Weights of a small GPT-style language model, trained from scratch on English Wikipedia.
Architecture: LayerNorm before each block, learned positions, biases, tied embeddings.
Training: a variant of Muon for these matrices, 116M tokens, 14100 steps.
MLP neurons of a small language model. Each row is named by its layer, matrix (up: input weights; down: output weights) and neuron, and shows model dimensions 32-159. Each number is 128 + 24 x the weight over its row's rms, rounded and kept within 0 to 255. Numbers have three digits each.
After each neuron's rows, "fires on" lists the tokens most often at its 100 highest values on Wikipedia text that the model never trained on. A number after a token or word is its count.

L3.up419:109177102139106109077136104128155094170113169112121100101149188107123106135144099129093148126143101120123150133114095145113126101109128149119121161130150170140099172121092123133108159079150131149156118119134109115116104139103144173105137128144131104110145146148068152118152127107095110156169143128167136110124092147133150127110124163090132084177150112085175112140111139155138148107128
L3.down419:105153103141059122165145105134123110151105063150137170139107160103126105135081124121123107148164136119098123118158143119107176157153120134126154122134117085130130128146115124128146147143164122129120153132112130147135162130148111109126139103119123132122175152137117180174078090150117175094145156085134112112103124134118140141140133132103148109122151170117088157129100115146132115140118
fires on: "to" 11, "a" 11, "at" 8, "ai" 8, "é" 6, "ta" 6

L2.up631:131162091098181137144167135119149145135143095145154119151113173132159119127099121146145101117143121071094114125112090130158146095153115120127105136147143113103111107128141126133118110110150118133119129147154151122136126125124111107138118147142136103116142157139150143133100157099171143143120115132070136126097122130097087073085128088112103128140168149112149094132106097138169151079118
L2.down631:127092129114139121128136095133159157153117122077164069149172159094151147097070114098137129126146130134141078138168103117138115120120110148184127158107101131140132122134150127092140107106137128147095112107147132125124099148156136133125088119155159106120127105150125158111090136153122141156139110131089141139153122147158120106074098133149150142121116149130118148103075174133111139176092
fires on: " design" 12, " system" 11, "stem" 10, "form" 9, " Record" 7, "ction" 6

L4.up20:145141137135133136097152160133140122129124142128161127171143127133115109118144116132154078121132131114110126132100086132099128133114117143100099113169105122124150162149139156118175117116145148106155110179150122151117098092098134109158118111177137071107113092126108066153145145159131099142085158145090144166158155130166149143154133107074133144083144143105134119119134157133156138152075
L4.down20:111147169103121100150144102172109123153112124116135131125125132186130143126168148150143192117121088130149169125108130098144150144139120106107153133130136123173133126123181149143131088098096121115124165144175117135165105159123117116101137141158135087122109118111118105124139114124112149081138063092103070148156141113154110148122109107114158157093173135121148107132133131138154137111090
fires on: " r" 22, "p" 15, " v" 13, ":" 9, " Sp" 6

L4.up412:129123110183152081153119121109125101135126133105125134138165145083130101135097120154166154080125132161102128126165122100107130111095133107169156123137125140118120124184123129109134118163129160133129122105103157123114137178119167179152121080136175125173112139094150109116140151136152128115128164083180120127125115135140163101114110111112146124139110091081102108143108164118119110129130
L4.down412:159136153108142167137118081109113143169122135099147100126134130160138097118106139115115128116160131119138157131126126107108124162136131170128134120087155108147156114165137153135163149107181113112142100109125093145134117136116114132141135139122076100145098124090139153130123106120139131098137112134112144122104129139180098111146128109141127130168135160153149159123087130131091144162114
fires on: "ing" 34, " this" 7, "th" 7, "ary" 5

L3.up316:167104131105122121121120160111081156143148164128135138129157139119136125129134145169139134141133093136096143108123138115136130145110131137156118116112104162138133121115135196186106084178102137120130069146125094114104150142161155130143084153134127126111133135107135121084153130168102162091134101129113106163140152167150135133115089093121103139137108116103132127141073127127160162156142
L3.down316:098111121144100133154119128092139114090103093116164165130061103159122111126133138129133115096134131125156163114153107171128127141147130173119125154150149124134144170137093106122115084088129150101124127121121159164144132152152087129124133137096128143160099131153147128137106154080146126175150140141179126139186094110100105141064087109134130172134163161150124161119127128104095117116110
fires on: " |" 48, "," 12, "1" 6

L2.up544:123135161117121125150123141124104127198180169172149114106136152138095110122118105136093113152143132126114150174117124135126147160102110112104149154127144145102057148115131134110125094105141107134113125102108128147128148110154101113162114124135125158160133124100105133131153131086120100155136080158110174081144134150147118127083154136144140114153128122162170078123093122142136075137162
L2.down544:096110114160115142145120133126114129166127140105145105111079134112143162140147129130120097135109139141106114144127126073082114175097129066154179143145121112086130098164114113097100145099146126137093150137095135118120139166169124142134103149138160098146179141144121145126142128124077128140146120125094115134144120083137091144093124119170168151125123118141146104129085142150122080153188
fires on: "at" 19, "ak" 19, "a" 11, "ast" 8, "hen" 7, "ang" 7

L3.up552:118131127114175146105122161101110138095122162109111110119153159124115176122120146132157072180123132118120161125151114119079101111069115142123139160162107143079148133120154107126166127135120162102134119144129103149124143113154153095146114105128125094107142114107129181093123124147136164131114132143116127113145150157154151110127094134146134117116141114107146070135124139095132136115170
L3.down552:090091152125159097138100168136134105113099134156121147119116155159131151141093120153121099085107143109098117134152118107122167168128096154111116116121125119125113147121098134133112165141150105082117142174160136163121128164118112117112063178082156137139143110164145135176153142096113154121107083141113120135120098158121112127094105110125149174153115131108156149141101141132109109119165
fires on: "1" 20, "2" 14, "3" 13, "0" 4, "press" 4, "4" 4

L2.up471:151161107130124108132119093122131108129171141132164131101113091163092157164167129094081100141099113070173101160125133143143160132116130151124131133180090080127131140137085178163152106176084158086127132131163141117092099109147086109143123135136115120143172100130127124096113139133130125114106148116128148110153083137108129144128115126196135128143091138164133151148161108134137145148117
L2.down471:174183134099141129172130098150121115124150159124106120119126140127137169082117143108092124090166140150132154104096121119136125123152112161147142156152104088123124122116137141167097138141126138114121121161111120121135070106099175062129142159089130119114174134149126148123124122127117106157116130132147125096088114107118155139165150115188123129165128139133139150078116124147130142103095
fires on: "ur" 25, "u" 17, " be" 9, "om" 7, " Year" 6, " serv" 5

L4.up167:110112120117118138105126143135145115101128151147107116097098158091136091131144142111107134133141155125121156146171070158154158149130137097133077140119119148141093087132139149107101100120133096112111097176137118109152152106190139118137126188091129120143172124113178133093102152146142098135161151123127167116158146113118114134162147135102089167112124133115123075136093155118125116097106
L4.down167:114133103099110138117100144133106139152094130093090137143138148103175102167142146117101153120114147120153135132132112129161158161137190115098123112136152125164137155131076132104119145132126141162135109133126127147120121133118134151096085149129117127164094080103162163162093159151127076145118136086124094147146118133119142138116173113136105124160133126060150125104084141093114165145172
fires on: "m" 28, "t" 13, "h" 11, "b" 6, "f" 5, "g" 5

L2.up360:155140144109132168111088103133136115173113103162169179115187102105132187129128142121106105087130120161111084136118140110113140113088106136162154105127095095091057128130132138128192134129122091142143138141128152149126170159152116161152166077135109144117128103120125124101135119155123141100119123130079112131147126149116146143127127128145146103136107144150145108131148116108098117109112
L2.down360:106107101101140120160133136112124134141122127161151119078114130163107098112133120132151120089114108141142163136123128116153136172150165097127132155143151131133129124133116133122145135158088146142160187121116122094151127105126109123096137151128085126186137165127142123094127135085107066076101094127138183134132151133161133129143120148109117151136150105136128139107069126124121160166126
fires on: ":" 23, " (" 20, ";" 15, " comp" 9, "\n" 6, "," 6

L3.up482:117111113137146127125110158138154124065139132132144117120144101137157090137121136119098114109172151141154111146116093148119133108139146134128124076128115127102117149102113129126123103167149113132136117147118114126092143107133110122158151092134138118135125145132172121137123132135080106081059170114170123104156150106120160135129151148136113163142099114131141104124152117136117157180144
L3.down482:130107113101128141141137109176182144107137142104159090115110114149169136112101147100105118145148133119148063138114139146147131130131120131136137119059132120115146130136103119114139103121142064124107125128112128115132135152128133090158209104131129121149111138113121105161113132124126156130088147151098127083159132134151151123154138116110107124122128127125102120142086130081079159124108
fires on: " J" 19, " dr" 18, "j" 18, " Dr" 15, " j" 5, "J" 5

L2.up395:115089137098188160161125140123140137106124154122124107155138163123156122067133148150125131145107136111155152089105089126107125093115129136133108140153149089141116149100107124144069135160166083049148154123137150132152143166160096143116125104143146133119132128146162123091088143136083130166101116155136101141127095137109131145133157107138115154149129146137136133144144098116120141129125
L2.down395:121105123110119157101145153142210140150132138092129134164095141116178145151116148137088160101078117163116128103145123125108070142101128099128134148152146127097144115099098119119099141104089141125117120138126123096135097136147064113146138133126136139172125149135119132106160116129115093153110152162110159107133145134152143159158120152139131152116126110160187080069129058124128126158143
fires on: " al" 23, " cor" 13, " ref" 11, " as" 7, " -" 6

L3.up520:107147074143150162152176139119157124159124161134151119151118129149131130132094127081121097122156166092116133130093107119168126119143137147133143107120159153130135117104109142128114134142136105110163138135123091121129147098098084141154084115136138183119153103148165087119097103131126114097142147158070143133115137150126118112086188109109100125116130130142096108173136142136179151119092
L3.down520:099120103133119147131174150171116134115134122107174143128132091156148163140179111109141119100156154121112085170158128139111119134116119103121161089107124183143124128124096114151122130154119117159131137130106106095071107145105109122122135137130108113088121108123089127138129091137140122137118171121133116155103145127151112113095149088108145167112109164163109145156100145154105115113166
fires on: " r" 31, "ts" 10, " equ" 7, " oper" 5, " conn" 4

L3.up81:120109173133126139091139131149168135149125177115133121099120123110119113143139104100106111161086142173139133164147131148132135167135086095112136081152109168136090120120126111153121114132116126085097079141141122122129090105174082139082141171103146104129160133129156118111163153099099114103085165194135121129135162110157120161152106154116093120114128123087118149143113125115120111174129
L3.down81:115149112137142164091132112132071102162116140155132132135114142124145125150143150130157117141096135109162111149098105139136093133118121082125143123128102143125178103098073117162094126109087164109118144131110150119147112135124137116086128123116139154136135110151143078144142175147114126114125171116111167134137159170084127091161105124113143125150108144198143105138129091119177189103170
fires on: "s" 17, "r" 14, "t" 11, "p" 8

L4.up478:118188113122112123131118088125153110082164164162100133135118131135090135129156101105118126140087126085092144137143074158104139144144113103124150111118146143142144108152129061103144103117112155125128113136122135123093124124129149166125114082152129149140123109118164101166130131132126103106091105080104104128113118142128133169108103144140139138130130155075094094174128188137133148131084
L4.down478:111163122173086155147108104151118129135139150123153148160130092127137131159112146116141120110125133152139147152152141137149149122102139107115136137083082122137084138113077174158100143130125130128102139123161103129152097139137160173097144196134119183162121104143147086099104165130064132142155138105127114130128144117138137118174095125107131147147130119126091071156151123109123131123076
fires on: " of" 23, ":" 12, "ers" 7, "ed" 6, "aining" 5

L4.up320:087131112155167122162145138062118118154076150129090114148144122125137108165141114137118123111072128151092092168136192150145173142082139128133129148098134140123099135110140121091153130115144115106144096158147100107167153131099178128128110128116141118103136121133134138131125150148125146065150126138146136120137145137141132161077131146130118119121129153189072120078102142109121157134143
L4.down320:139090136150156134087105117103175134107112151083122051184152121113170105150122127111117115113154156123128106101121131098129093056125132126135145101115153159141121121160141117113169127139146113107151143111157153139139151110124102095116144147153117142132097150159129121129161124073143139117128141140152130125099104059116101121109187140110146137133101130122140146145136168116169089096134
fires on: " |" 28, "un" 19, "igh" 10, "ain" 9

L4.up251:104136119099119134066152123170184108125165120135107120131095141077115131131146119164094108142145136115157140091165145127162141157149128128103119144130125152130105132148122112149114127117135115085124113147118089063111132141140106113114117081110139112093098101108102119108138129114151107153118141136173145131135129176107173131135149163138079174142132071074139157135138138152100120150129
L4.down251:130145110140142142176126114135117095159116131128130130111132175122147118135154147120133136159120108153170091132124107141139115102155132147109083140104092163111131086108089164182109147109146164131150170178133119163152144132126161152108145118121138123120192138137130119123099134111116158116104116119124114147088103152108138134097145131088062112148172157107130112099107086099140150170168
fires on: "v" 22, "g" 14, "t" 10, "m" 9, "r" 8, "f" 5

L2.up302:149129152123122161164097131161132113105152104126144142101136133179118118129111126087104118126111114142136101121132103093077127129156107164119160146151107161127107155134118124122160158127148122166122116147138112105128081125124089084146108133165146089120127129130131146181187140130094154106106100112158140116108118156122171091114096115134112106083131147110110079170135167148105102135114
L2.down302:136104170137143187150138104144134122138124106141142128131128155102155129140167119139131095142139138104107092108176072128134138101089099115127157165086129145111144155074111119122137108136096126127139171120121136126174140134137141157086131157112123147097142124168114148123118120064169169142138116100148117131156159152130126156086074129122181152117131115139144157137155105151097109122121
fires on: "\"" 19, "\n" 16, ")" 12, " |" 12, " ===" 6

L4.up230:114106136145111147154102118114131150136146128104092136156120159134081098174134112089092137116110113113133159108141113100080138126125140128143143147157093112158139102139136136149155111115130100157128094126111136115115163130089165164121140112149185160148081126109175115156108164132166139161129148055079090127130087125141112173145145113165129147138136109079133109113090175139141132155108
L4.down230:124104139174150103118128121164104169122161131133154104111118076141095093142146108134122117136100108145120123143157117110141086172130138139149136120129115145119135160108120120117141113110139122144179117147168164094125199158133081163100127094122113144121135094123085153153161160133143151195100110083077151101148097149154142121135130135156114167127136130165111100107112116107168158125125
fires on: " s" 60, " S" 16, " res" 5, "as" 4, "ons" 4

L3.up366:116155142126152124129134149143142142131106139149140101143145149157147160153125140124096103092120130155093119116109115173133119155139159084105100122120108152133103112063139115126150119106100078121133106136152114166149155144114204146127127131142126099161145127141136124137119130148138107113093117156081120170110109149098107112151128140100100130087163154107118166157093161127174150124078
L3.down366:157144134078082095112164126158111102140132111123140134150148088136135165126112081150160144117144156207142168074140111148107139130126095136146178111132153122127154102145124118136140105130129136150130143167138123147153144094124120084127175147150117079109102104084105171115127126123115109115174086126126126095112145135106134169101119148140154110172086115131171143103153131113105097140137
fires on: " r" 16, " ar" 12, " art" 10, ":" 10, " gl" 8

L3.up535:085132140118128125130161162147149120136127133147112129092112100121094148117127118085125174124093105097123086106115116119137163123091153138086123087131154153126125122132178154137151141120157109086104147134144100173105143119142166116165138145193152084146115142161111160081131109116172162156134125133077092113128136126120147110118134131088140136093168153131173133113131177134135134103113
L3.down535:132127144195155114085132112162178142119116097080166155113123093092101131108102116088125164096143147117126141123124153152106122193137120171139156060169111148143140136147137110136130130113106152124107157130138127141161133122143102162117124136091125127105081124155136119129117115157122126167166109112124123154125123136115125126102107137141131134126074161141129097149089130146098151149111
fires on: " r" 60, "p" 20, ":" 6, " R" 5

L4.up487:135133109144168149120104146144137143139102150095140115152084144126112132164147113128099137146108118152101117127114090137159110111096112132145105129115150148160136100070144098136104124186140132133133134172109165119123151117118121145144146146131090095123113186125127137104143147135126217141110127113129098165179145103121089132124190123090122127111119113145133119099134144136121133165099
L4.down487:173076137108142185087144125124161132104121108097119119180085131144143105118110076178144126149090165114146144140115130163092124112151102136120131110111172154125134094112166148139149159126141137099122116170147134097153126099093114166114117136170132098101141119169122071163127143130106137140148121149142155128165105169124109145107096114148148107127137141119154138127130108117098135137130
fires on: "l" 31, " trans" 17, "-" 8, "re" 5, "in" 4, "E" 4

L3.up393:146104097145137194147093115188129123135154111137136106119092109144101117112153106114080123123139125103123109136143144148175155129093134129118114149130102138144144072101086108144115159151050104096139119122170140115076097196100173133152132085144133161117128087129179100114102150130133153126116162147118177112111092113113126133147119126099139161116146169116115134116127130131125144119119
L3.down393:147131117178140143121164136145128112155125161111123163130072110172093095114144110117120123097133105114105207094126136130115175086150160150073164145103146129158140122127113119135112142115125078146110086179105158131136164132149180155154157118126125164105108121146107105108141104105109109121111149119140209128127152108108135153099119105121097117129117151134113140131101120168161123114102
fires on: "ur" 47, "er" 34, "r" 11

L2.up62:097134126115147198144116150145140155137111128156133097140110149126171150122095151155128173161111124138107126203148115079101115168157098115112165097109109169122101131122122140143103090109143149128157117109130150139156125088107126097127141153130112102125109129134104134122120117166115152155128175128106121127109122115144157183083119093091100143126139151118147125121120085104148140117127
L2.down62:150136120148141138164145130118065150158110129142066120099160139156154158098134088163106114119165106115096157184167132132098142118126153131109162109128098131156116168127134148157136117112063147135118146180162116150119107129102119156104144112130186142113150137134135101138124114086141167091149123126115119129116113115156183132134103118126149130122113128153076118110140135120172162087136
fires on: " E" 66, " ro" 11, "é" 7

L4.up307:076122098107117123135144111095129120096140161132154164125140066142116149140116137110139159171114133135127126160115134110114119166131142145123120130116146136129066102084103121168150076138083187102146141161117130137132122155094140102144175142130118120140163143086085118123108133158152191116151100182099132115172088147112078127121127122161124149107151114135111122113144094141118140130143
L4.down307:120141096133097104117163162144166101127122145072145100098144131122167103057073124154158118108144112142147156121117165135099133126141124126155129112161151144121111121159167110147136145153116147115128102171132140165123114142106113110153189135128068143151091111101142148117068163104145088101099136180146154135098136117126135103100115122131110135163142133145171089156111110105136114114113
fires on: " an" 45, " d" 25, "American" 9

L4.up631:221156116121120108130131125146167111093141104157141194131151172115114111136140129158121121164124143118127134121137066148160168122093148107141118166087155115135136160087121121145114084133135107118154071158145091115111112139119150153164129142171138134143150136103131091103155144148155108094133136132131108099125146128142118148092146112105157121120102104139141144108119111083150106143121
L4.down631:112154178153148127125143141160142099102103097144105128120099075160078132093172154108107091122111103103166122117166088141131165104149101106104124124098161115165120157154129117170142104135138131099129167130117167091145094140097186130127124133141110140138121157122143128143126108091171143153113129092152095144125127122130109193106074159126129153151131121141120162139165142098120125082093
fires on: " |" 21, " which" 18, ";" 13, ")," 10, " " 6, " as" 4

L3.up498:099084145156154104105147106138106141090096125107142099099146131132130152127160115122137091103118071152103101134148144131136141154136167160098129120169094102110130101115122124099171139142149103138129124112132124130165112106133129122154109067162144100157131170136144110089154131124109160115125115125119136116069123132089135181148144134162107101104117125103095148126148105139141188152162
L3.down498:135137148082137188109084131153161112088104122114125114128146127124129091135156118125130164116177106133126164083164144128147110119121133155131157153142149106134104145117104134142142139127115131158110141114140116119153078097112154146162123085135093152155122165166128124132116124165091112069146123142163118103124129167134105158116122130153109146138128101105123114097171115142108180134130
fires on: " Res" 25, "es" 18, " ass" 13, "res" 7, "ons" 6, " cons" 6

L2.up261:136104118102093178150082146197122147132117100164087137161124132093116112148094151171125136136108113093138137148150135145095152141140118133146086080120107131119106109108127167110119149166135120158126129132134100100115093096153115073126111107152111142183132148139097130133136138139140082146130127134161151122110134114141099123112161167167132124129124117064163088136124105172141118113131
L2.down261:132125167098129098130156111105136164101125110159119158093136147093147101129145138117206162101105099142139132113143135113147078147144141186150161141148132143158123136140115134100097100117109102128096151179092117137116144158149102133079111127132099073099147153123191141118124129084143120121161114121124096109175115109099154121106126117131121136166105136135131121111084144138125129107112
fires on: "al" 36, "at" 23, "s" 16, "ad" 7, "ac" 4

L4.up126:147120071125088110168124094105133125077128170115081165112137118108159189141110132105138143134160142168100130145133148176112109075117161137124086128143134120109130105126143123126177140102106146098134133132148127090118053170126152105182123090146114123123102096144157122141149127142117161121152155129120126149117102139121124110132132074121104168120129142115076092117126130143161088122150
L4.down126:145118114161122145095119080144165151120105122143134105127099121158112145140139168154115146131187088148155153161105126127102163153113106092109126113105125176100106141125166132163156102150137158145119087116094127142163078119135123120117130103109098146152084160142154119132123108103106125090101170180125101111087131129147095142123137107094127151176114145131162119120120125149133121137115
fires on: " d" 32, " D" 12, "r" 7, "ing" 5, " /" 4

L4.up212:142126114150134099092122128123141113132101121111168172074088135145092148130112119080077140108102143137135117137149125116115092120138145142112133122124083129131138158100108161100088126150129150129127130134153123099161148123138119104104133154132110079113123176144140173116117121141088156137127120162136133134124142084176094135156148130135103146097157086192144107106148145138139127158148
L4.down212:148130102146071159128120149163114146103126159088144081157071125127107125096091167119085120176068166111134134108121135118152101143133161181132121175096164074153096133101111109128140149143117136154122125104145115160159144087124124126135100106123148132105117113129124121130130110158095147168145141117150120120146121167163152129131136109083153085145128106138128110142111141157129104114130
fires on: "in" 17, "l" 16, "en" 14, " |" 10, "u" 9, "ul" 7

L3.up441:111133112102122139132138079143158147103096173102103152106140123129109127120130106113160110155150139161128135096125165098137163157144106142116114124158124135124139093133125125098176158154098136146150119081111156113124135102140134135181135140154114133094088127126132130126174168103132117091127134102076124110081133080093161155128127172126074106159090142124075123120149153105164148143116
L3.down441:131106121117098116164146134169141156102129107109113129119112125155101101144139114137106133112119099141136152085115172142143133151114140167118091148159112092109164126135055147138141118109144112147132132102094090106158120140121071111113163088137127155151134157127119150129145156133150118134127110150106126118105134101095127163103126167153183142152106143158153124080118139125117121091104
fires on: "s" 19, "es" 14, "S" 11, "ons" 6, "ers" 6, "ous" 6

L2.up599:118124073126122126146128169147119117124140136137162160145123079124093147150149129116089161120096117112147096117166147140121135169117166110120138147096127131142161133116133139087131172112178176102134132128129146129085096141128166092139148144144153161075163092091130106126139150168112143116111174167145118135131109110152138140111130114146103116118128163105147148144144106125088131062091
L2.down599:194155118121174109131128136123123089125116140143094138145138090130165108110170124084129117120123115057139141104140157126135135116140108145122158139172124090144167126120130152145123118143106120062110119179142101108142112143129140123109109167146143151082160115107107117134086134111134129151118113141096076090174099142113119158107155145153119108079153098130147164106133113128127110114115
fires on: "od" 38, "ol" 15, "uter" 10, "ad" 8, "ort" 8, "ut" 6

L4.up547:088124154167135149115115135143174138096111134179141160110144086146120127136120122074061100106121174123128080149094097142100164103132135086166116102129140117134132146114090121171108107144160109108133114148114138144088143113112128153147142146188106148127148138126119119138150120121164155112118150119086138124116154113106160144119123125113141170128118130141137132160144125130134087130117
L4.down547:163164128132123110141128116159117088113114124104175084112121095141157170126118158146131103112100112080152156138105135116130131109083126152152154087097108128148187111125121133121154096106121144128128169166157125161160100104146123181139131069108120114152117104161121097136128145174135106123101101095116153091144163165133139105112123138089122140129115111144099122112155153150092181093100
fires on: " R" 48, " r" 14, " Dr" 6, " dr" 6, "R" 6, " acc" 5

L2.up541:104194128105145144125123096175137133144128122088139134094133145177156162110103098116134092135099136164117142112085115128140110099145098138145114122146162124111143094119149118154140117094102144087148138091119143107179123125096116133108121127169099135141113135126132146124136104086066143128125149106154162135089118171146138140116094171107110108146141155084154122146128132110116172152125
L2.down541:128127121120120135139150120130110139141128102178104124114162132117092112163129151126140126119165086110116125137136126130126166093139093142104164156083116136099103180148124117156146124131133103185127157171104158145114119121151120146129110148136084131096175156128122147132133110119132144120114087102116105093139122118130094101132105133163207167111112060119135171108167121138121115080116
fires on: "°" 29, ":" 17, " |" 10, " season" 9, " /" 7, " " 4

L2.up180:163161134145148158117128129137092109122151120115134154139167111160139121114160132107143067138111125135135127133134157118112134125103150136077094111119112164157048139106099146126118148146108059132157098151139120142164121154121165094145127124132100120129114118097155147122121099179107152113102106161167119113128126151145136125118104139123109157106135076084127102118182121156143088155176
L2.down180:076120165073101160119116123102153141164090117122129143122130118094136180123123152109130147148122095118152143121098060146145158102083134138125143107110188125115124135152133088113134150167121130131090101146136141122105123095158091157121105096130114115152111115149157110133148131117152101109156137143124102099151084131143104150111089137118123158140145156147134124162164122134133122105086
fires on: " of" 27, " as" 13, "," 9, " than" 8, " /" 8

L3.up137:109164104110118193099156109134112139153125113180119140084120147116136133103102119114107120140155108120125124123106104114118103121149118161127110134143124139109074105148158136103157179125111104128144131143120160135144125122131101129126104136131106118081148113095104120097158116123113171125101109115137145095140153162128143120120112171149131198132150102114159082165169134128090119182179
L3.down137:116119114118130168144132131156107201151169090176137135138142135131113101121131178141140093147157131142114100155150101137132147189097147130126136132138129124133099148107158118100146101152103154159145129123122139115123115126169110140150139154136089144129124115125089130128120108130142144088142133116111161093142174107097146138117142160124128136118118129141150121124139130112131099104103
fires on: "," 34, " (" 12, "\n" 9, " |" 6, "g" 5, " /" 5

L4.up192:131126129116066152122087094142122143096151106131101111083172121130145153122149123111103134126115127108110123140148056141104174099095133138131131122152136151138110076100126135102126126123083095184180134121116090115104123114161141139168110123118118147121121092150173180130074135141125090130111110151140159114110128096142130146135120133125152162124114137123081149121140157157088153138158
L4.down192:158122100144088129155116112133167109139143131116155171106140118159119088131101130157103175075114123155104129118099165110163105143148128116109135126122150136127132127117115138128162130137163116137101122138157181127129137178115137104132126116111124100144119123135155098130098168095161190111160171115155123116159171153117136117093170087083089116120119140130147100106106114142165117174120
fires on: "ed" 17, "ly" 15, "y" 11, ":" 8, "ur" 6

L4.up153:132133134136098123135109146121097113161102084142152139124156146068076148122125156123141150147135145157123112159113109077152110115087174147117109121145072113136086153113150144159138131151120109074158164151135123133144090132139124142146117091159066159150118124128104102129118149139112151133143160112090102096150168145137166105107152144144098144117115083166156113132130096120111116203144
L4.down153:125107131101139159137131128138134123121145102106104165143161117150124100169096150109094129109140123137116141155100127154127149126115088146150103117095133132054077146123139125120163119107144168126120133162144166122159129120083131128140109145066150174162134115124129138123111128098141150125133115114126146148131142088066146153149104109109175182095108151078145132102142143143112149081085
fires on: " (" 31, "1" 25, "\n" 14, "9" 8, " gradu" 4, "2" 4

L2.up433:119164163160139133150119130104155091110119126154133150130138126098137119083137154115143128149126086155164129131104148084106152148123092153098150111130107115129099173150140104173126092127121130166134168151118107112131120137111133083139088101164114148113155128107182149171160123129095108128106147109135132134127127120131144097101188156139132139166121152119154122102101120141148128064109
L2.down433:111114188153129099112147164100096123127091149133127129092085173153119111146145120131100127128138097148138096156140118099194139130101093097112136192160099075111117108130158101118161152156141104114085105156140119107149146138114109097137136133107103132127113157158114150146106102119134129135113148080137137113128111105132106149141141137139153150174105138096159136162134132113148133114110
fires on: " c" 36, "iv" 15, " activ" 9, "^" 8, " stat" 7

L3.up524:137133142100101117133118168084159142131115134118123148149132111181114130112154083110104121117087154172153107171110147140089142094092150156089180121087091155096085144163131159082122088133184138143090127122146135176118117094124124107114142122129139137143104173128113139145132130131123124154128155135123092157125110108092136185060132133144118138154146117135104136091115119117104142123128
L3.down524:109112121120132147115139138138118121150126138139122098138139130109133122125101144103123140125111119117114116150137122144083085088120125150161186175131121159117155127147193104138111135109146134157100144123105119120150158133113094073146172101172111167158104141136112130127102104065131126128137125113148176157113107087096153145137129155085122129156105115104108132146115132153153143157129
fires on: "o" 17, " |" 16, "ed" 9, "un" 9

L3.up400:171174132150118129139123130119162182174138124147136162160160129150106121136112118148144080095097135082112121107095166115073093151111128136143108099124092134133138118124130126109141123105114125109109105103134116169109125126147054122141102111135100109134129152098175152111152100139154151085151142140095135147140152147102141122127129103144126139104192129108098104130128128169165137120145
L3.down400:100132138106125122154122087154116110152137130163130146065087170152113137140118137099151168161104110115123141095154110182130119115154103117166106149125136119141109163128110139100164126109141078104161123196126069099137119141109126086118142119148110129147140108156162102159073122119111097124144112125154184098112132097162116099111131110134133100121145133143121123111161143135135118140112
fires on: "ic" 18, " of" 18, " Total" 10, "s" 9, "at" 8, "ast" 4

L2.up478:154120140124101161108129132120073163104131069123128107166131115133146099121174131134113123109115119148115111174117113143123115154130129154104096135104108159091115142125110095138145118158131135194131123111143128178150161129148137105161167127156161180113128128107122142137109130131126105095137166158136147106104073147117078108117147097123101135120121107133069157170112139121130117088099
L2.down478:141127110140086107098152144126084139129068090120091131167149142127116106137128098182147134154134135170113131152091121139127128127078158124140138142140117172080140118120135109134106113116132140141133126126116144111134131128175167096167163107148126136122137149128137165155175132152101086108159145103125120092106101139157123120119137094112153088083106121125146146143098144109087118122125
fires on: "é" 18, "ience" 18, "an" 15, "rit" 10, " Jean" 9

L2.up138:083124150129119186127080154140091123160083126127130128168161148129181127121141112119110150137155148127118187161109124093106161183151122103134163062105102132128108115158113136127112091110103116176161116109122127166131109104114125115130099116112135151098111139140158162105112121143151152131138131150177140099127121135124150128142113117119120118144108053129148128099148139124147173128113
L2.down138:130156129122121126139146165139081187138138123128135122118162090123155096098118116158135148155143085144093161153115081101143141156145137115116138151086110168139134151122138180133066154113110164158108120137082144162139065129094150138134173132146129053139148114129130156151114140132090127107097120115151141133123135122157153173111125111110148147109076137156122140089107145110118155111101
fires on: " E" 47, " a" 30, "E" 15, "A" 5

L3.up10:102134123092105087094135127100160156116113110118127188139119107168143184138058127103155149160129126091127152094152110098094145136097153180118162128133106125140125081112108151126149104107104116134130145144134115139146127161098091131178150129138121143113097133140115140130159168156144122124194117105143156140086112133121105100150159124110087141138147134121139141148107148130147150139139
L3.down10:145146119188119136135130096138155124141089133096138131128161109155113158136106177144128121118152106171117056135129113110147159124141073099122120083105077088124149122167125146116126155116083114176161115130102102146102118130094139151102149127117132138098115130113078154106129141111167113112126138129137142116078125126177104104150138123112119124152142136124131153120108136137202077135141
fires on: " p" 26, " a" 20, " an" 10, " is" 9, "re" 9, "m" 5

L3.up415:077135077124124123138147170148116157111179129128137201121155077142141119129134108167098139124105115114152084138129169178140122087143118097090125138163125142156124127111106103102145111124153143091173120123168134094114105111144121131123113141120176087100103133122125120114126131096152125118127102163098158150168127121113130146096099132129140106157163148132124140109094128168163134137095
L3.down415:108119111156129099151139159129103104141140055133082125116106142116123092132173097148129124116083105095112075137141109140118171123113162116105129157162128128157106107115141155132126138161172124089121086147192120118167102099145114143127154142121143135092138154120145094130152130107149088108114131123146118136172106108153112158149148098158115143137164116143144109132068149124099110096113
fires on: "ol" 23, "r" 15, "st" 13, "od" 4, "al" 4, "um" 4